{
  "n_layer": 9,
  "d_model": 192,
  "n_head": 3,
  "n_kv_head": 3,
  "head_dim": 64,
  "d_mlp": 960,
  "vocab_size": 8192,
  "activation": "tanh_gelu",
  "norm": "layernorm",
  "norm_place": "pre",
  "norm_eps": 1e-06,
  "positions": "learned",
  "qk_norm": true,
  "attn_scale": 0.137,
  "bias": "all",
  "tie_embeddings": true,
  "parallel_block": false,
  "init": "normal",
  "init_std_qkv": 0.0966,
  "init_std_o": 0.0228,
  "init_std_up": 0.0966,
  "init_std_down": 0.0102,
  "optimizer": "muon_variant",
  "lr": 0.00638,
  "lr_mult_qkv": 0.7,
  "beta1": 0.93,
  "lr_head": 0.00622,
  "grad_clip": 0.5,
  "warmup_steps": 0,
  "schedule": "wsd",
  "decay_fraction": 0.386,
  "decay_shape": "linear",
  "final_lr_fraction": 0.0,
  "batch_tokens": 32768,
  "seq_len": 256,
  "doc_mask": false,
  "train_tokens": 165700000,
  "steps": 5057,
  "dataset": "wikipedia_en"
}
MLP neurons of a small language model. Each row is named by its layer, matrix (up: input weights; down: output weights) and neuron, and shows model dimensions 0-191. Each number is 500 + 50 x the weight over its row's rms, rounded and kept within 0 to 999. Numbers have three digits each.
After each neuron's rows, "fires on" lists the tokens most often at its 100 highest values on Wikipedia text that the model never trained on. A number after a token or word is its count.

L4.up908:404538515551418435476568482475452512585517481470472447491572504491600563522512478439557520441429505432480463469550542527567448533406473470487482585443485378543558525496503433512533454419545533566539512512513564419516598521460548530497524525461409517444449548510524524545506505542612402547481491495508446501443596588494471530463539485491448537490424502496504474505480500525499417458605439498585572516470549470456587540586495503477523477407460523454554323503526549476478480560495552583575518500511458521474472508507561535454453453586527430449472425545438488459474485593416544462
L4.down908:500563465493507554569514503500470490491523479544549508447519489505472580528468528523528553500449537538537479456586569487518442424399468408519467565515530434446540494476517608486413492463526540532562425390463507564550473476394379457485572439538514615460476485571535422482499487557573412565527552543567498543479530481501549574540474486491481539481441474464570422485493634463489425448409450567588435416505447458547500457585452506493518503439523556552510567497533560478593524400542450414561424479462492534534460461518585448491496447459508456441504518559516445494545538411540543510
fires on: " the" 16, "e" 14, "o" 13, " most" 9

L2.up546:533424454515510480493593465464460488473531490476482481489558477441510428395521516493449430491620366490499372516560565446503500496380478492510493429438571488451513521530511452554533520426536542518513515521491632543478490490561559485504533457539534507542512519557534445527499513577545507513556500389490533449515443327432485469518420455590488516500487540432492538491557462454592453491560498432529444526630588444553522499457506486493490530452474529489426565468587512487466564530526525501571583538465545486523521539607507474470572532510375508446530460495585459539543546420451510481
L2.down546:367498476638531517543529468447472572454554543476565462524509503516605433540477551515432478500484494542469518520454511557569562515496372465414572439557468429417460556520530488577523437563558470515469483496470527457391511580412538555483503506477532376476405485473504568540463546501521498392534520498422486548432523522561460499497487519546469537478543443570447602541560510519468459521441530450541471437411450498574464554570559437528486497483528478476476483568434432567512425511561453452466572509491492448560510531502555520458511456573529528390511462545515553513538567476574571423
fires on: "1" 26, " of" 15, "0" 12, " from" 11, "2" 7, "4" 5

L4.up554:409471397496505551617426445492553480523542476416535557432538517461457464458510474519458495524518495567529499547402399465514437513481491535566514492492471446523567538479436517554488446452470491570495476496488506509489453577511621481485561532539502487544567548448496491491557460483488419573455557587451511408570612477503600545513405492527596493475492542498523449478514467529553458493525517503452636452456490404549457545490591490474462494459469484408525482501578564563438458502511605459407473442473502517525511482535558558510413642453493459461543447544376435464541496516477564507
L4.down554:504487492462473552413579487501549542469438397545531516515414461482456423405530562507408546589501530449554489449550453524452496586531547582454465446520541436506658532515489481532514545438550533530505545444435548496484461541426531491414543508494471565486529544504408523452521460520560468502527512504493483553463550534485524608559589575492556482557505514504477463521464562458465496407425501481476374403469454564437459451547515566463519468536603448505425462548483549551523443490467570464478467391498506565580477497504525615453523471453486514540430585453459536495552514502610444449
fires on: "," 57, " " 15, "1" 11, " in" 6, ")" 4

L2.up839:503513469526527467482454533505463462476566540500483573486415575473529529542477445529488528451501547458584461460441452533516434487450492481520500431437530365497509540538538483555480470523550510581427467478493544497409551517485526445516460475440586386491456502504450524561557452503517462522558428615476581508574536482434525364508424505530437494526543521400497551448607457468540507545568516553533488401431452519445494457534440419583459560597488598439416432534482577517515492492470559530577513527530505491490437548495503378451555437432463452504461523530484481635522549436544517443
L2.down839:547476465459465417507514450471505465471489400534508475453541419569524571461487552526343530494521517398494596569499554528485563414444518493486538575522443572518557424492436604464588532458507543464562405547484401523528533565580488459460465541521473520486502456549434505462532572463496548539501420450567510468495424459452549436456467482460534550466541528509535453445567512508586352596523506548489495413504428510518463497550504507519482568405491410526522579548506509488537550545519433559470475579514553464498567437533509484428602437432517460532569525480553465480516462558493561453
fires on: "." 15, "3" 15, "7" 13, "5" 10, "1" 8, "2" 8

L4.up82:553473495507528400540399407478526490400520495483523572531512505579540448493559554487472539508459527471451402490454478534482464550368520506471499437506534492503547573404428441473552468545541472466499538476492555536392561564431419423545540513465478447551570471494415475526611509595557519450470523555531516513456479495400501431479487544532416512588555560416455556437481538489509478540560517507532464522488479467556524501537440418527515556558495463561403555587449573511573455607461499512439526559606495516507507498462598461590543416526462446544483544514511462502431585541464511485
L4.down82:496447579483543512488451581530476547497422494576462374439476564505486540503532619546503504510511524411495580592485537556424476507575570452349474520433502457502483472515495609483567514451468573497551487441560447624530487505529489561528460446414491481512638493572542540467501464550447513541496478511541523444525507493566538468530513479524532549526445408370540511470468554545394454470479535459466469459491524475443463535495629586532529448513519466505572455490475513511490561483483425548506423418540465487530474492472483517446491471559489584416470468477551525455543406568517453410
fires on: "." 40, " and" 13, "," 6

L2.up917:494506398485447429515456494573530486439440412557511525482452527519449552463506609508571456440559500547513506421574475542438412529445539458535528547459529553428536515570499517475547505492587557532427503450521446565527500503448532582444491483525457510530563433485562427540408435455533480476465472512499581499472480384543516566529545487418475526488497450519496530523527364492522527477473612560554482490478585484496559477461497348644471587404455537437548468465467396507533491488520481671446566525542455515468534535533439529517469499512432480562496529463510471502479492544462475516
L2.down917:376442535551585496511593489478424459465495423542531522456528512460515475471500501423495462574464481515459497594565455466542530497438553533533564548554468447578534444557628432485499398490498511519392504514477479509542494447462585549486476490554552432502491576484526510516399584399469569497524504529488573516507557639422522450493512533528532496393514453511539447439476470540484587509524381514510530470419515494452487507551453500543491606474607486587536520552451478541536505442503507502400542437454450421528541474612529412471518403508526534491478495544499457497458528483585444481
fires on: " can" 21, "ed" 19, "d" 13, " could" 5, " ordered" 4, " held" 4

L2.up435:502547488510513496570531477478465484476521442577470516489505500461540499512467485517553552494400529539591467464467556522557436510528427487447499517502545559470532431427487552534458424429502523481345445421531472381434601540519451546549527476486472505474488526462574542528471493532522440443422468568545535593467448495511453464477429474567606448425501587452438562481485409510538371494522485538556462442518586534478521548558511505431485517484482502548498508444506553549361553542471517490503513415487426456546496596506547598415472467536503444505562500617435546498425478588462584515
L2.down435:565491429561543454406517541449419525478513535484437498449451548458546536440512497517440548493496523444520508523576468482498527493421537388477417504479417531504531544444396542463444607480467418522531505558486501504502458528473459547549520505525451569426541562565645441477587483444484472502565502474417505453445526400478396588538500503499501526471477484510658429497546584526496444511532515573466464435507542557486538456536540591538426518560423532501499489538546587525522451501543545439649499469447545515437485451460526573468501557569462491474528573523497527481497439471524411426
fires on: " also" 27, " the" 24, " most" 5, " years" 4

L2.up101:509378440550448527479531499507472515499555582468444523492579491467391566442518521420530497456444546448485489454523521511584460524475525452516430474423488401517532624555592572438465506490537432525537475458442511500466527471611567422580558479396570471541494599500559541489509513548482437480440518403513598491583407500577510476539554534549410494499434582471560559517580425481479561466550466466513450515492507439528510469549466485448468563481462479501430448483537449563503577556476510435524471562429488529447513464489476558524506372547446482515432529524467531475574483420553455448
L2.down101:459472532574483499583520560492581623460374465514444401471514506463561541475505470513531483522497481412569460449526439485486455490421541537554590500485506472527505477462556465571478549500517392525494468542432444516561588452548550461433514455512576564571385466523458515455445543526444556500557455417430497548521511493523564460503561497518526504519574488432570574557565547399549437517427434479474488352439501490577559525562519542496492473488473413555507503490551468478508495573478401473485553527509573487507476561469485470521560408453593494434549631474493538460481537486441475465
fires on: "2" 56, " (" 6, " m" 6, "4" 4, "," 4, "3" 4

L2.up447:567457502516579512508473446467551450474530444556500540509427543547451418468442503628449457534525506428479484419479394438564441459491530346431449560538471514566469454440583575532413434530453514545519473473475515431570498530408474434501566482500469473521449622516566468402511557448467431399424509464593415564555494462530467452489521472551514534485480569505533448535557541500544464560517486574544459559464414501552459514476528528545476558529508590410500557547429468533440435582523478524494577564571485564514462457541506437475446531454582508502507524503574549536504500504531476477
L2.down447:449471494565473472380509522504557507429428455482508517474502386480500517539476547450524550482572449573515515528556521505510491509571408625487614392603501570385538547525538456411536505563524558441382564475508424506459500444555487584430436520483576514535455513574385499569510491425511463589514537562446439511502480511512527517499487501561542522566503553480464510461436547581476577459523536467476518522577559542473468504534477567459486424422502440603505434475551605440543475431489459494454507593559596460445510522525510507520533514535508476467444508474462417473532444459487528514
fires on: "," 26, ":" 17, " " 10, "." 5, ";" 4, "'" 4

L4.up522:394500508476448486530469576580497557485486546601500447485376554508393551496535472427554444473624521607456540603563508473525590480474484397493496448498508457520546564541567476505542472485518524578491486548477467546470483430543385542552464437518456487557560452450472534510484451488523491489504536498471603521539477541459453542539475562450541505395559502467509531545529503474472480438494530526484441434483555487431451444525424496594526494466537495531518524386523547509412469479552482613489490455506548429519399575517603467411451508559492435513455526420427466468537538595568522542
L4.down522:496502456506524478475513478520513423512432568524598487516536474514486507306512459527535480465545481488452514485552496467522482493492490476571505488577602537466560495508587383472558443554492434545439454573406475464461479504474454579513479523502522527494551516495596433531509512455544521491492595560567507451438403491484491548510456527466515562391590515532510543392553483417527537472598463532529488408448584474448528497428479603473405493475532569534441565529476454492474485587455466506413540510497413475458519547455401574515439625445504551461486500479464485526545492431540589535
fires on: "d" 70, "ed" 13

L2.up125:439484530472522455563505314565436487429521542524534570468559400461484459470501434542584467574488492503541506393496468482486542510533370420479400491499550558566574466537427509528558443431477528411524527517563450508508574466424441516386440555508546541537405474510554459466413496544463478520431470495495526597495479517515447498473540479470573519496600481488521491478425498413533506503524439517575495503418505560445523499502573488532477566404526615434449574474471503519516467485538477512608534498564421480575446438468506471556514475542488521530595492462525573513527468496560497478
L2.down125:412588507488563489495544516521476615574532534474492519542407579468480436513561455479512525497462566509547560499478500477496402568512533556476583524491546477508468609457611417468536454547476552489545628482477481533531435546476598475513423444481507450502587462420507540451509527538501431539472490566453490450433475503485488486459447557503549473460402439400544523469483447503463474508471520535580425545472534513553438441506407556466605481611450521494577536529501568426580551493492457477457427580399577512423502547433592446589519481538492485455463472507409501459459491502527467520
fires on: "-" 38, " \"" 25, "/" 10, " first" 7, "–" 5

L2.up510:563479472557585398492509489591478478515562520496430438488467419549468543491500476523611556492508505493523490424440517430501557591487417439457509493524518615482535434511490436529523544518515475511538523498429507498560542577427559505542595479468470504508450542451541404450534461437473455444427534505520375548445557478584534467489461416472499433458442523494478459476516463497409476493531475495535561526425533485487528607497487561511484544484475553482529616365443410516485552486394569506541444490558433523589520440450457493494565441465501512594525524422529580599462416521442524474
L2.down510:414557466532505478480506539466542487517530466468543490582470538491489424547611542417501493470466539554601608422467464483435529469409516505506485420545516474568604411507490529412493516519444593530477514529544540425614496609500484492531535465543474508496531574476438553481476515512498517565561539427500417475510497466567464487492633508464550458454491405523526533420528489496460544505444414550489496569448555400443389477518458440483585552526511455515489516557509547555547526518428464484453545489525404443445453450389466494607434469471499488523524500552400561476582471426483516529
fires on: " \"" 33, " pro" 25, " Pro" 16, "pro" 8, "–" 8, "'" 5

L4.up546:476443527481529562450488465552526479580572585563423457434549537549541444428495466556518544494484457442505458386475510518456501559353539584522559529414459550547434600464435539549481534400448529443531561522516515421454542418485557510522420524460534497576413519456473513606491414501478478550454566457513460456460487526515475502565535532574417537505429462497474432491504474544534400482562476524557434491527544528476495485506458484491446416518529511540485363483466483536501539591470537476453513488514444516540531455531595590531492486415512525618489598543469404500543463563485486444
L4.down546:511400438444504549474503564521569589538506498480554486470520478467505503445506588491467378428532530479547588515560499539506473520479517559627493461556526472439467515502435503585620501524465375530493472463444500555580526448510489534466567479455508482479484404468475510538556586540399500600481474513597448581479512504433518533482419543423506545529577591508494508500437541476483576501443498483419479562525488480515515497419565425528490457476607476501524420469475436493514564447542400611461400560563495510482457562500519534466466484483489523409584427484439483575422457466480509548
fires on: " of" 53, "," 12, "." 7, " is" 5, ":" 4, " was" 4

L2.up547:410446485504495442583531532562581507478539568600611404477435425511494440544500486437480499523483423543458476483500553355414483512518497516574520375524504539535533560598542545500535444433507589481601469429591456502495532503472375587533523453526511492562514504545541451505545451501490474456417467499504536535492373435463490401421450446510458414484545499469597513449504494532503514403499488539495415567401536573507532445493515491511501494454517549477455394507520415516498528522543466532473526540462499553540394476440477521414438483536452498526472464498491560554480488459452516508
L2.down547:568600522520543482519577471613563436528530565538506488553502469476472536572423491373492481515517487520518464505494570485552637500500479438465343495547536426542533552469484533494568511538545495442476428491494442497499555483506456467496442494521458493543612546487488484534479453553431460519456496402571498504603479461493542501404507508466552524573581479487513542366387478522463499473552460533569427557471442472459517478480500537517484541560546525500473550606470487417567532561562461443406429556507464405403440563466490531449510494438488428465556555469564475506467446443479542548
fires on: ":" 66, " –" 14, " +" 8, "):" 7

L4.up461:630534497497557525502514517469568548438537484440549498462468499483534499501500403448407497494586450453510467550489400476545457510439541560518413558492462566508600480501537561499504421578475490507487506529530511492488522502548500351484552592501490523511508418509534469592503515425456506551423486520512510477514558471450502545559511582607483462552431475556540407448505490504427434485489478531525521501412575418535490613442360506580545551543568513348427482547476555511516466617472535464432528458541407471528520489506493532525463445452499551514513501525531410411533531517466447528
L4.down461:462443501465442544439503500444515462523488482498426438467470502504531552557554566544537499495434432530581498586460513450510469499557477564567582575513572483540507485523450530404536485544482554508467456474462598431439463402451494471502570463486450529465530434406549505498488525424566535538537540613550533452466483509522519539455465447463628488614502530502523656466521539496482561443486556503394509434471608508500469465401550492494511498504447520558609455572493507551439514496453532518541386446507436551499466500430455399480375477498422553492510508492579533537593441509488490508
fires on: " " 47, "." 6, "," 5, "age" 4